MLP neurons of a small language model. Each row is named by its layer, matrix (gate and up: input weights; down: output weights) and neuron, and shows model dimensions 144-207. Each number is 128 + 32 x the weight over its row's rms, rounded and kept within 0 to 255. A neuron's up and down rows have the sign that makes its largest values positive.
Before each neuron's rows, "fires after" lists the tokens most often just before its 100 highest values on Wikipedia text that the model never trained on; "fires before" lists the tokens most often just after its 100 highest values on Wikipedia text that the model never trained on.

fires after: "-", "'", " conce"
fires before: "|", "-", "s"
L6.gate89 [181 190 142 154 102 185 145 104 162 122 144 157  93  97 185 153  62 132 140 103 110 128  94 157  66 110 118  99 112 128 146  26 134 124 145 143 142 181 140 122 153 110 162  44 112  99 119 102 108 107 124 113 165 135  77 146 107 100 110  29  73 144 112 134]
L6.up89 [ 92 104  79 113 115 127  75 137 164  78 142 108 131 108 179 151  97 126 105 196 142 156 111 130 114 107 128 125 121 150 132 163 105 101 178 140 128  44 182 181 121 105 166 199 145 112 105 120  90 121 108 121 139 109  79 150  92 119 150 116 142 135  66 108]
L6.down89 [131 101 202  97 101 142 165  40 125 155  73 107 161 177  84 117 111 101 151 157 127 135 138 146 140 163 133 101 131 164 178 135 158  74 101  36 153 151 101  93 153 150 129  79 116 151 100 173 130 127 180  94  93 143  95 165 128 111 125  94 127 127 121  89]

fires after: "0", " 0", "  ", "1", "2"
fires before: " 1", " 2", " 0", "  ", "\n"
L3.gate59 [ 93 135 152 105 106 139 118 124 128 146 163 111 154  98 107 138 116 177 125 132 125  91 168 101 154 141 142 161 156 123  94 142 108 109  96 133 115 155 121 121 154 126  39 154  87 150  91 179  94  94 135 107 184 113 212 143  77  97 131  88  80 174 145 105]
L3.up59 [100 147 121 171 141 152 120 119 132 107 197 160 131  54  96 127 139 134  90 139 102 130 121 169  96 111 114 137 182 122 133  71  96 117 161 143 140 123  85 105 156  61  32 125 111 127 101  92 124 145 135 129 167 138 143 214 107 105  70  89  90 179 184  44]
L3.down59 [149  87 139 143 160  43  69 128 107 128 106 126 114 108  99 155 112 112  95 129 155 111 152 163  37 115  54 116  95 122 116 119 132 171 105  92  90 127 160 142 124 105 148 123 138 146 161  82 147 111 189 151 125 137 156 137 104 129 144 112 107  88  73  84]

fires after: "-", " (", ",", " in"
fires before: "-", " century", "98"
L7.gate458 [ 79 119 173 142 127 122 131 137 126 143 163 127  68 108 176 116 136 141 132 168  95 161  54 115 198 134 138 161 120  97 211 151  99  86 145 119 161 141 152 162 137 123 165 159 174 159 124  68  71  46 129 161  85 154 146  83 142 144 108  91 112 124 133 111]
L7.up458 [120  80 157 153 107 122  96  81 161 125 182 108 125  98 121 157 138 177 126 180 124 134 107 113 104 184 105 169 134 149 132 146  73 128 157  89 167 110  97 140 100 104 123 102 129 116 193 153 147 136 175 141  91 153 141 153 131  70 165 122 121 111  59 107]
L7.down458 [169 102 139 131 122 161 185 112 125 178 100 124 151  55 115 111  75 128 113 126 139 155  91 107  85 134 126 127 127 120 207 144  92  87 125  84 140 106 116 101 112  93 100 152 122 163 114  96 148  90 109 139  71 109 102  96 101 127 167  96 146 103 160 117]

fires after: "|"
fires before: "-"
L3.gate663 [123 137 160 123 118 173  43 103 121  81 105 116 135 156 148 169 132 141 115 123 132 142 202 122 115 160  98 124 199  69 115 107 134 127 120 115  81  96 118  50 151 191 145 117 169 143 159  99 125 142 107  99 167 152  78 131 143 136 174  97  52 157 126  90]
L3.up663 [119 149  93 183 135 102 150 125 116 173  75 136 161 118  44 121 146 170 103 149 121  80 156 134 134 156 130 147 146 119  81 107 131 138 134 152 135 102 148 107 150 104 118 125 139 108  69 125 137  94 127  88  97  64 130 125 147 145  56  89 120  69 166  97]
L3.down663 [139 176  58 157 129 105 153 132 161 143 121 134 166  86  69 142 105  97 151 158 105 118  82 137 177  83 169  57 119 160 120 178 145 142 141 193  62 124 113  99 160  60 120 153  95 104 133 108 139 104 148 142 120 131 128 127 140 111 129 125 152  88 131 129]

fires after: " |", "|"
fires before: "|", "\n", "="
L7.gate336 [ 96 133 137  92  62 116 163 153 150 100  44  88 158 159 136 139 110  96 176 141  88 135 158 112 123 111 132  97 142 128 100 118 162 135 165 119 137 157 126 153 121 126 182 110 149 133 157 161  87  85  65 127 122  43 107 116 161 112 109 131 156 120 110 173]
L7.up336 [106 138 161 129  47 116 153  86 154 102 127  82 148 127 161 174 152 131 165 145 141 153  99 124 156  95 144 141 150  85 120 137 106 132 161  97  57 144 120 145 105 121 132 127  53 125 135 107 137 130 178 148 121 120  99  88 136  81 126 130 118 101 166 151]
L7.down336 [201 120 125 154 106 127 119  86 170 139 122 156 127 163 143 185 173  89 151 106 112 145 130  85 139 138 128 118 144 151 151  99  68  80 169 138 133 114 133 185 139 175 145 101 169 153  68 157 112 103 114 128  86  86 145 103  88 172 142  62 143 170 197 152]

fires after: "s", " =", "=", " statistics", "History"
fires before: "=", "\n\n", "\n"
L2.gate67 [100 147  67 129 136 116  65  79 154 162 180 110 178 137 150 148  87 160 114  98 171 114 162 150 156 162  99 149 115 102 161 172 114 131  99 138 126 136 114 100  77 128 148 128 164 119 153 120  58 136  62 151 154 154 133 132 206 134 152 106 119 135 121 139]
L2.up67 [ 91 144  51 173 183 139 155 136 141 162 135  95 134 118 114  86  86  58 122 121 126 147 119 107  85 150 117 105 106 103 119 112 101 118 120 103  60 131 189 130  93 112 127 148 133 111 163 141 152 115 127  68 119 126 142 155 138  61 161 131 141 111 152 141]
L2.down67 [193  83 146 104  99 101 169 173  99 134 113 131 147 105 139 109 162 140 136 166 147 146 116 127 136 158 147  99  89 120  65 125 154 151 163 127 104 105  88  83 104 103  87 144 117 108 121 175 162 137 138 120 131 172 166 207  99 102  97 144 119 138  73 108]

fires after: "=", " =", " statistics"
fires before: "="
L8.gate487 [143 111  39 143 174 123  74 133 103 103 110  79 113  94 164 154  43 204 138 137 135  84 109  90 136 120 132 161 141  95 118 130 114 121  80 104 174 124 131 152 161 137 146 151 106 103 158 100 129 148 112 108  92  95 188  89  92 185 109 177  84 150 108 134]
L8.up487 [ 93 107 127 143 125 105 117 143  91 102 170  80 191  19 151 115 181 103 150  92  98  86 142 151 188 170 167 168 172 164 145 101 147 103 129  75 168  96  89 189  83 134 161 159 157 146 140 180 134 114  96  96 124 147 116 128  91 108 126 117 138 157 133 143]
L8.down487 [127 121 169 116  90 132 134 152 124 145 163 118 153 107 131 125 162 120 181  90 135 169 130 142 200  68 150 112 143 112 133 138 128  91 160 142 135 111 101 190 131 124 141  87 151  84 164 164 113 101 142 172 168 195 136 119 108  98  95  95 149 132  87 152]

fires after: "\n", "\n\n", "H", "|"
fires before: ".", "\n", ":", ";", " |"
L3.gate447 [155 108 135 158 101  83 115  79 123 140 109 144 126 174 117 153  69 150 103 111 109 126  90 145 191 125 156 147 146 140 131 136  91 108  72 107  69 105 118 160  92 110 107 124 104 178 112 115 163 131 133 180 130 166 154  57  93 127 230  81 118 138  78  87]
L3.up447 [ 87 164 110 124 185  85  66 138  60 125 145  82  82 162 181 155 136 115  96 119 113 111 124 105 125 216 133 180 175 103 130 130 106 121  86  86 129 127  93 210 150 115 149 140 122  38 151 140 151  77 132 140  72  34 179 172 134 176 113 146 139 141 116  98]
L3.down447 [119 138 157  97 139  84  81 178 121  99  82 145 130 132 139 181 133 112  78 148  89 195 176 164 102 128 136 168 148 156 142 103 103 150 160 151 120 161 111 167 202 146  83  78 130 113 142 118 179 116 148 123 134 103 169 131 132 138 118 197 135 121 128 149]

fires after: " (", ",", "^"
fires before: ".", ")", "2", "4", "3"
L8.gate346 [148 239 112  72 123 131  74 127  91  70 137 142 141 132  96 157 120 146 123 121 152  89  84 159 131 110 102 160 145  74 127 183 151 150 139  77 131 161 168 151 134 116 142 104 131 106  90 159 152  74 133  98 128 106  92 153 122 123 113 161 146 127 109 105]
L8.up346 [104 180  98 140 172  96  34 116 192 204 132 122 121 147 154 124 120 105  98 114 125 109  51 114 150 140 148 192 162 162 161  93 109 146 115 162  69  93  87 113 100  94 148 128  81 133 121 104 128 102 128 101 126 124 149 115  75  93 198 108 158  99 170 159]
L8.down346 [193 142 106  94 160 124 166  90 117  92 201 191 104 171 173  94 163 134 138 134 137 102 132 148 160 122  79 113 100  88  75  97 141 193 165 149 135 137 162 166 149 121 144 101 105 123 171 153 112 125 133 103  93 133  90 133 177  80 139 177 125  85  90 120]

fires after: " Women", " Men", "vi", "man", "n", " People"
fires before: "s", "ment"
L2.gate414 [129 168 154 152 197  68 140 109 191 156  74 150  96  79 133 118 165 133 100 129 143 173  96 165 160 160  46 146 164  59 165  69 135 158  94 164 111 126 142  70 142 153 149  95 164 140 180 153 164 141  95 119 161 114 164 173  93 130 110 113 133 136 136 183]
L2.up414 [151 123 118 133 113 112  98 123 147 134 148 160 118 169 122 180 153 153 213  75 125 152 108 153 141 141 120  98 120 164 189 158 140 192  95 137 115 123 126 121 148 158  68 171  95  82 137 121  79  91 180 160 137 124  84 113 139 169 136 139  89 183  94 127]
L2.down414 [104 120 163 127 130  95  90 117 110 121  69 120 117 109 119 103 135 151 126 117 153 136 130 167 121 113 133 148 105 161 130 149 176 132 105 156 147 143  89 154 103 113  60 111 177  98 177 162  96 167 117  99 130 127 176 100  95 130 163  72 119 146 114 128]

fires after: " Women", " Men", " women"
fires before: "s", "t"
L2.gate655 [127  85 115 127 137 125 122 158  93 126 135 125  91  79  90 194 123 121 119 137 111 105 121 147 147 135  69 132 146  84 191 106 184 163 145 172 124  85 120  98 184  80 133 120 116  66 142 118  88 123 149 119  84 110  87 107 132 164 110  69  72 177 117 157]
L2.up655 [117 144 117 125 141 108 110 110 131  68 130  69 147 115 127 176  90 176 168 140 138 132 148 166 168 144 128  78 212 137 135 136 134 134 143 112  82 117 144 134 158 103 133 119 110  66 193 100 103 159 154 134 121 149  84 127 120 123  71  96 108 136  91 189]
L2.down655 [145 196 156 132 131 133 137 103 121 117 124  71 111 139 133  91 155 119 171 115 106 106  79 124 123  95 141 161 172 184 183 124 138  86  90 130  98 153 137 174 122 127 137  46 111  91 138 155  96 102 144  83 112  82   9 142 160 126 104 142 132 178 127 107]

fires after: " 0", " |", "  ", " 1", " NE", " H"
fires before: " |", " 1", " 0", " 2"
L6.gate501 [192  73 100 112 105  90 104 118 102 140 116 104 120  98 159  72 159 135 111  51 105 131  77 157 135 156  90 119 152  91 125 143 108 173 148 117  59 177 105 165 127 109 101 123 149 153 119 163  52  84  92 175 141 170 127 120  73 103 105 136 172 119 105 105]
L6.up501 [126 150 153 121 176 114 142 125  85 176 210 147 125  85 103 148 122 114  90  93  79  84 136 103 178 122 168 124  96 116 157 105 155 136 164  81 167 125 131  94 183 112 114 125  88 168  82 149 127 122 144 128  68 108 136 112  52 140  93  65 109 130 126 107]
L6.down501 [153 131 129 103  93 171 117 111 161 159 115 172 121 135  81 110 160 166  83 134 138 131 123 115 131 108 141 141  99 148  89 140 120 187 172  91 120 144 176 175 136 101 135  85 116 173 145  94 119 167 150  64 135 130 137 171  80 134 110 162 159 194 142 127]

fires after: " |", "|", "-", " April", " 0", " 17"
fires before: " |", ":", "–", "9", " -", ","
L7.gate456 [154 116 155 144 151 158 163 125  29 180 145 116 128 136 135 159 140 148  98 159 181 125 165 109 181 141 151  76 135 167 162 172 137 154 112 222 142 132  88 114 103 119 133 159 122 155 166 151 117 144 140  92  82  85 162 126 126 175 156 101 143 155 162 112]
L7.up456 [148  55 116 127 196 146 138  75  94 139 100 137 135  93 131 191 154 142  89 151 121 169 119 115 179  79 201 181 158 107 108 161 105 175 189 156 180 198 128  81 131 160 150  97 150  88 174 140  89  95 129 160 154 119 178  97 144 166 126 116 147 164 131  96]
L7.down456 [ 97  98 188 137 100  68  60  72 205 120 116 137 131 157 141  93 121 120 146 120 156 138  84 101 116 157  90 140 106 177 115 147  87 122  94 116 170 113 165 160 117  98 161 127 169 146 129  80  80  95 109 128 159 155 131 113 137  90 157 113 152  85 142 126]

fires after: "|", "-"
fires before: "-"
L3.gate112 [132 183 161  84  65 112  90 148  94  94 139 154 164 141 156  94 163 169 120 153  80 141 149  70 128 118 143 119 182 165 127 104 146  96 119 142 184 139  89  88 164 102 145  99 140 108 153 123 123 115 104  46 177 161 119 198  79 143  94  88 144 157 117 171]
L3.up112 [ 93  80 144 159 140 111  87 142 192 152 115  94 144  87 106 110 155 119 153 160 160  91 186 138 128 144 122 176 191 114 198 127 146 165  83  96  71 143 215 121 140 104 119  83 138 133 127  78 165 151 183 175 155  75  78 167 122 137 105 106 113  72 142 194]
L3.down112 [128 114 106 119 155 143  92 100  51 128 128 150 194  64 121  82 136 131 103 152 109 115 158 139 166 137 119 209 150 150 173 113 125 144 127 105 112 127 123 129 115  91 179 127 131  75 117  88 116 140 166 126 121 102 128 130  95 113 114 133 142 153  79 145]

fires after: "=", "\n\n", " ="
fires before: "\n", "=", "\n\n"
L6.gate616 [120 127 212 105 153 123 111 143 139  95 193 160 126 115 206 170 105 131  98 115 112 114 133 121 166 100 109 134 132  42 155 197 160 115 153 160 135  89 155 118 118 107 117 157 101 115 130 142 185 101 155 124 118 161  66 156 126 150 164 134  76 136 159 120]
L6.up616 [ 60 129 156 172 173 131 126 148  87 136 141 154 212  82  96 213 110 144 109  92  93 123 148  97  91 135 141 139  84 120 106 168 162 128 102 112 198 109 125 172 117  96 180 134 119 150 102 196 152 112 153 104 101 170 110  42 133 114 157 155 116  74 116 169]
L6.down616 [138 133 180 123 199 167 168 142 157 123 123 148 150 119 160 109 137 109 132 161  58 128  99 127 147 115 105 131 103 159  85 141 182  92 156  71 120 126  23 141 111 135 130  98 125 130 191 141 200 127 129 117 122  88 151 119 169 139  90 126 178 165 125 133]

fires after: "-"
fires before: "-", "|"
L8.gate18 [ 85  99 129 169  53 134 134 143 113 162 130 158  92 118  92 128 125 147 106 104 126 146 100  85  79 130 116 112 208 171 151 140  93 115 134 159  91 131 104 149 100 163 117 134 114 123 101  97 112 125 130 175 142  98 139  92  92  99 114  84  75 152 165 117]
L8.up18 [127 146  51 130 150  77 136 176 173 122 135 143 166 175 104 153  91 131 105 142 155 135 168 169 114 136 157 180 143 144 117 137  94 118  99  94 133 123 139  68 163 197 133 109 119  98  89 108  74  55 138 106 162  98 128 113 195 121 188 120 134  73 123  85]
L8.down18 [130  90 144 150 129 117  88  65 100 122 165  86 160 157 152  98 120 103 109 101 127 132 100 113 102 115 140 121 125 199 145 159 105 170 129 123  96 129  85 177 104 148  86 130  91 102 170 155 183  68 131  67 120 112 117 167  87 122 161  76 118 119 146 114]

fires after: " Men", " Women", " comp", " exp", " nomin", "F"
fires before: "s", "ble", "nt"
L2.gate158 [ 43  76 112 109 159  98 118 167 177 141 180 130  92 125  90 163 114 104 121 192 150  83 183 133  95 137  54 160 118  91 174 172 109 150  80 134 134 187 123 142 101  99  79 155  92 163 138 126 157 144  92 250 123 156 154 166 132 136 216 113 128 110 118 173]
L2.up158 [186  59 129 107 141  94 122 128 107 143 123 143  98 103  99 147 169 142 114  75 185 192 132 157 161  97  91 118 163 147 144 182 163 154 118 142 141 156 158 102 121  90 176 108 145 155 118 135 131  58 153  89 153  94 115 125 136 123 132 128 120 113  85 176]
L2.down158 [161 100 155 101  86 103  79 128 157 150 177 141 106 100  97 178 171 192 102 101  88 131 124 148  73 103 120 111 125 102 127 116 137 143 133  90 115 125 142 110  90  72 158 134 115 126 121 183  96 148 119 129 195  77  60 118 102  88 182 115 148 206  74 204]

fires after: " |", ")", "|", " —"
fires before: "|", "\n"
L7.gate411 [146 184  66 133 150 146 118 108 125  72 159 141 153 166 118 175 154 126 145 138 124 107 100  82 105 181  75 161 164 121 141 136 187  74 109 136 109 102 122 112 129 117 166 134 125 134 171 150 131 163 124 139 136 107 139 137 145 113 106  81 130 140 127  85]
L7.up411 [155  80 109 154 142 106 154 163 119 176  97 150  85 123 133 105  94 148 135 187 167 141 181 138 147  91 133 124  91  67 150  81 139  98  99 145  84 122  52 172  95 116 117 117 143 131 132 136 127 130 149 166 108 134 144 103  92 171 173 124 122  68 156  81]
L7.down411 [121 148  96 165 181 133 171 113  73  83 143 133 123  95 136 122  99 118 141 166  66 137 162  80 136 151 171 167  98  79 172 110 115  79 158 194 152 173 120 133 146 143 108  98 128 109 159 164  79 106 134 185 139 131 166 102 103  97 118 176 209 127 156 138]

fires after: "-", "|", "\n"
fires before: "-", " •", "up"
L6.gate71 [157 117 130 228 129 117 132 161 119 114 163 143 158 116 136 130 123 141  83 143  78 155 150 126 107 106 153 173 146 150  82 101 147 113 119 118  79 163 119 113 111 136 104 124 113 103 115 145 118 104 142 154 114  95 119 161 135 158 103  97 104 162 150 131]
L6.up71 [121  75 142 120 193 107  97 111 141 124 111 107  93 129 161 112 139 128 210 118 129 154 192 118 174 118 122  76 121 149 129 125 142 126 121 191 107  58  82  97 137 214 153 114 177  48  73  77 104 136 115  94 148  93 128 124 148 184  64 113 110 120 114 121]
L6.down71 [ 80 169  87 189 130 172 159 100 153 130 104 148 183 110 183 141 141  91 185 146 117 125  65 169 213 121 107  87 117 168 130 124  95  86  86 182 121 134 131 131 151 101 160 145 136  97 110 142 132 136 198 117 142 116 204 117 135 111 138 149 139 137 112 143]

fires after: "-"
fires before: "-", "\n"
L3.gate509 [157  92 177 159 127  97  84 100 151 123 148 131 120 146  81 155 149 129 159 143 117 128 177  94  94  90 123  75 138 152  94 136 133 147 116 166  96 123  82 103  83 146  68 123 135  72  99  99 114  87 131 153 127 200 143 151  81 115 145 150 153 154 157 120]
L3.up509 [ 79  75 163  83  93 131 145 132 141  72 144  85 187 171 145 153  86 118 151 164 132 171 134 104 155 130 142 102 149 196 129 147 160 109 183 142 122 136 132  94  93 152 120  97 159 148  99 105 160 100 141 118 138 166  94 178 106 113 162 152 114 151 158 106]
L3.down509 [ 94 132 153 167  68 125 149 137 129  87 152 127 114 127 141 108  77 147 153 209 154 181 121 121 141 109 143 119  91 182 118 115 143  84 178 199  97 146  94  83  58 132 158 165 126  82 178  85 135 180 134 174 108  99 134 147 128 101 116 126 155  91 173 133]

fires after: " |", "|", "\n", " ("
fires before: " |", ":", "–", "s"
L8.gate574 [142 170 112 115 177 151 105  99 156 147  76 148  42  67 137 144 105 149 172 140 112 104 114 119 120 137 110 166 134 104  94 121 163  86 120 101  78 137  72 101 142 137 106 124  53 179 179 119 101 134 124 124  84  41 110 109 146 108 174 139 118  67 118 166]
L8.up574 [162 166 170 153 126 141 118 100 129 163  97 147 173 160 134 129 124 130 105 116  90 154 135 156  83 101 159 220  95 148 147 135 113 117 146  96 136 117 129 125  92 126 121  80 123 170 100 137 163  77 157 170 180  79 173 148 123 107 109 148 134 159 162  79]
L8.down574 [131 116 119 122 131 153 105 145 144 189 199 144 158 144 158 101 127 142 115 110  91  95 154 186  82  94  85 103 133 143 111 130 136 161  99  91 109  67 125 172 135  82 178  97 159 104 115 115 140 122 127 130 151 111 141 170 146 164 159 161 141 154 142 110]

fires after: ".", "\n", "01"
fires before: " |", "%", "-", "\n"
L3.gate387 [158 176 174 173 139 109 202 113 156  56 150  97 190 115 179 148 126 157  71 136 150 114 110 129  81 108 120 128 109 135 134 145 136 127 118  99 148 163 145 126 185 153  99 131 149 149 179  84 140  49 106 157 125 170 139 134 154  49 119  74 120  62 133 157]
L3.up387 [163 192  98 188  72 166 145 162 154 105 134 151 124 166 113 116 149 159 138 103 162 119 213  91 109 174  96 171 137  87 155 211 102 145 106 105 160 118 170 137 129  70 145 149 127 170 168 140 126 163 122  80  98 156 147 184 202 157 104 148  96  91 115 178]
L3.down387 [107  78 159 135 113 122 146 111  94  95 147 122 124 114 135 166  68  83  92 184 133 107  96  85 172 103 108  32 152 172 102  82 146  81 158 135 106 132 116  88 141 161  48  93 158 115 103 133 110 175 146 189 118 148 108 129 136 111 106 121 107 159  93 100]

fires after: "-", "ass", " Turnout", " enc"
fires before: "-", "  ", "\n", "r", "s"
L2.gate320 [165 164 167 125 130  85 123  81 150 102 131 143 114 130  92 134 160 107 110 167 174 100 128 121 136  77 143 103 145  90 185 138  74 193 135 141 120 168  93 125 173 124 109 120  92 100 139 157 162  79  89 147 133 157 100 172  96  98 120 120 115 133 206 126]
L2.up320 [175 109 205  92 152 120 136 156 118 158  67 149  58 147  45  75 140 155 123  96 173 135 141 153 143 110 106 100 102  89 131 126 188  85 102 112 130 110 101 103 132 111 104 129 117 207 117 173 124 133 126 114  79 135 161 157 108 146 112 140 118  96 113 155]
L2.down320 [ 89 112 140 116  83 129 160 164 116 133 157 152 151 195  92 114 131 182 123  79 142 165 131 151 161  82 117  90  95 154 120  93 149 137 113 136 115 169 127  85 149 125 135 110 160  96 147 162 124 131 130  71 112 103  77 155 113 104  55 116  78 113 145  99]

fires after: " 0", " 2", " 1", " 3", " 4", " 5"
fires before: " 0", " 2", " 1", " 8", " 3", " 14"
L3.gate431 [175 115 148 153  90 112 129 144  83 135  66 144 138 182 128 139 116 128 115  79 142 119  66 105 160  89 126 112 126  62 158 153 108 134 171 199  86 120 161  86 104 181  94  90 125 126 134 125 121 133 141 139 205  91 144 128  72 125 113 159  73  99 115 137]
L3.up431 [181  80 149 110 188 132 160 138 149  97  76  85 168 101 134 166 109 145 150 105 129 123 141 144 174 150 179 160 166  78 149  47 121 143  97 185 145 129 130 127 159 118 157 134 105  91 167  87  80 131 127  77 203 154  24 137 140  94 127 130 148 154 164 123]
L3.down431 [169  91 100 108 173 154 135 177 151 113 138 144 159 129 162 127 168 132 108 181 120 124 159 101 132 154  82 116 157 131 163 122 129 146 126 156  89 137 191 122 116 120 152 152 120 174 153  99 100  91 136  91 205 146  90 136 119 112 119 153 180 143 179 154]

fires after: "-", "or", " won"
fires before: "-", " the", "S"
L3.gate348 [170 161 117  92 173 135 184  81 163 122 121 170 139 120 132 114 131 140  74 163 122 101 140 136 168 138 111 204 124 155 123 114 126 154 111 114 165 114 175  93 140  88 108 108  92  29 120 153 141 189 163 111 145 135 125 133 134 135  92 109 146 102 167 152]
L3.up348 [117 100 134  50 154 149 183  51 101 136 115 101 125 138 188 197 106 149 107 138  64  73 101 141 163 137 185 161 158  91 164 178 143  80 134 111 156  86 160  59 140 128  71  96  82  93 124 109 168 102  70 113 110  99  69 208  93 129 120  90 151 116 105 150]
L3.down348 [110 123  87  81  98 110 137 113 137  99  70 142 102 122  81 159 123  71 127 117 160 114 138 109 162 146 142 126 164 154 126 161  94 169  91  95 119 178 122 103 129 117 117  99 120  97 107  90 126 145 136  59  96 177 181  73  99 101 101 104 101 198 192  80]

fires after: ".", "U", " ("
fires before: ".", ")"
L8.gate259 [157 147  56  83 112  83  86 123 138 107 131 124  97 131 126 143  93  86 126 140 132 171  97 110 103 162  99 117 114 178  94 153 109 198 104 123 164 117 150 104 155 117  87 164 153 121 142  89 109 128 176 117 194 137 143  82 129 106 167 140 132 146 108 157]
L8.up259 [131 154 111 172 144 105 113 166 165 123  98  99 109 164 112 135 120 160 133 110 126 101 100 189 168 109 165 120 188 162 122 102  98 145  85 104 115 126  74 129 164 140 112 164  88 203 145  52  59 142 149 146 114 125 106 172 130 110 165 128  87  73 110  88]
L8.down259 [178 169  62 133 139  59 181 132 134  74 169 118 119 121 151 117 111 138 131  76 206 160 153 125  61 114 103 121 177 105 115  94  67 173 113 121 179 133 136 186 172 127 100 202  76 114 121  94 147 115 156 123 144 131 139 152 143  98 104 144 173  73  70 157]

fires after: "-"
fires before: "|"
L6.gate667 [ 91 136 119 107 217 136  92 135 215 147 144  82 129 137 120 126 119  83 150 129 152 123 144 113 110 127 125 150  92 133  89 146 183 109 123 136 118 147  90 116 142  95 133 171 101 104 175 146 172 126 139 151 153 138 132  91 127 125 163 125 169 143  82 106]
L6.up667 [116  99 110  86 135 140  80 129 158 156 106  87 112 141 101 153 191 102 107 124 163 105  66 138 153 130 191 123 146 103  79 181 126  90 113 165 133 148  95  96  68 162 146 134  96 222  90 153 128 125 101 116 118 154 144 169 109  83 129  78 110 202 147 175]
L6.down667 [111 125 167 143 125 137 110 158 136  62 132  93 154 115 104 120 157 105 100 127 116 140 139 135 102 123 161 113 144  86  89 109  25 121 143 130 109 137 105 124  72 142  83 108 142 143 114 139 140 147 207 146 112 138 160 168 111 143 115  97 128 140 185 103]

fires after: "|"
fires before: "-"
L3.gate191 [159 128 114 154  83 115 125 154 109 139 127 195 142  85 133 123 174  93 171 127  90 128 148  68 145  71  86 167 202 149 129  63 151 157  90  87 126 129 133  56 121 186 150 116 124 119 124 130 188 152 105 107 136  92 155 139 123 133 117 113 124 131 114  98]
L3.up191 [172 129  85 100 108 136 181 175  99  91  75 132 158 123 167  67 182 115 145 144 112 154 174 118 147 124 155 181 120 166 201 133  87  72  82 133 142 106 151 104  99 134 133 121 151  94 132 115  90 118 144 104 141 119 135 152 162 113 171 147 123  73 150 147]
L3.down191 [150 139 147 133  95 154 113  92 104 123 144  44  72 107 134 142 145 139 115 130  97 108  67 185 158  77 106 142  79 159 158 162 120  94 113 111 158  63 105 101 166 133 145 121 166 103 144 167  78 107 108 130 117  51 137 128 100  91 139  92 100 142 213 128]

fires after: " |", "  ", "."
fires before: "|", " |", "\n", " the"
L6.gate185 [155 229  71 108 194 137 104 130 195 126 157 128 125  78 178 138 158 119  89 101 174 142 180 110 138 193  94 145 157 152  95 140 196 140 111 139 110 113 147 117 146 112 130 105 126 158 162 140 147 105 135 159 129  57 124 140 130 161  83 165 101 132 102 123]
L6.up185 [ 96  94  67  69 165 122  57  94  99 153 227 137 140 110 179  91 146 160 176 137  92 144 151 146 148 157  96  75 157 151 116 129 150 160  97  78 119  99  95 114 170  90 148 134 153 143 117 162  75  74 122 131 118 139 108 122  63  76 107 133 133 166 127 125]
L6.down185 [160  71 164  71 152 120 132  74  79 129  82 131  79 112 108 188  68 161 132 135  89 134  96 173 159 112 177  98 194 103 139 163  83 124 170 123 156 115 111  25 148 113 159  85 115 104  90 124 107 150 107 100 161 185 110  96 126 120 121  78 131 100 175 114]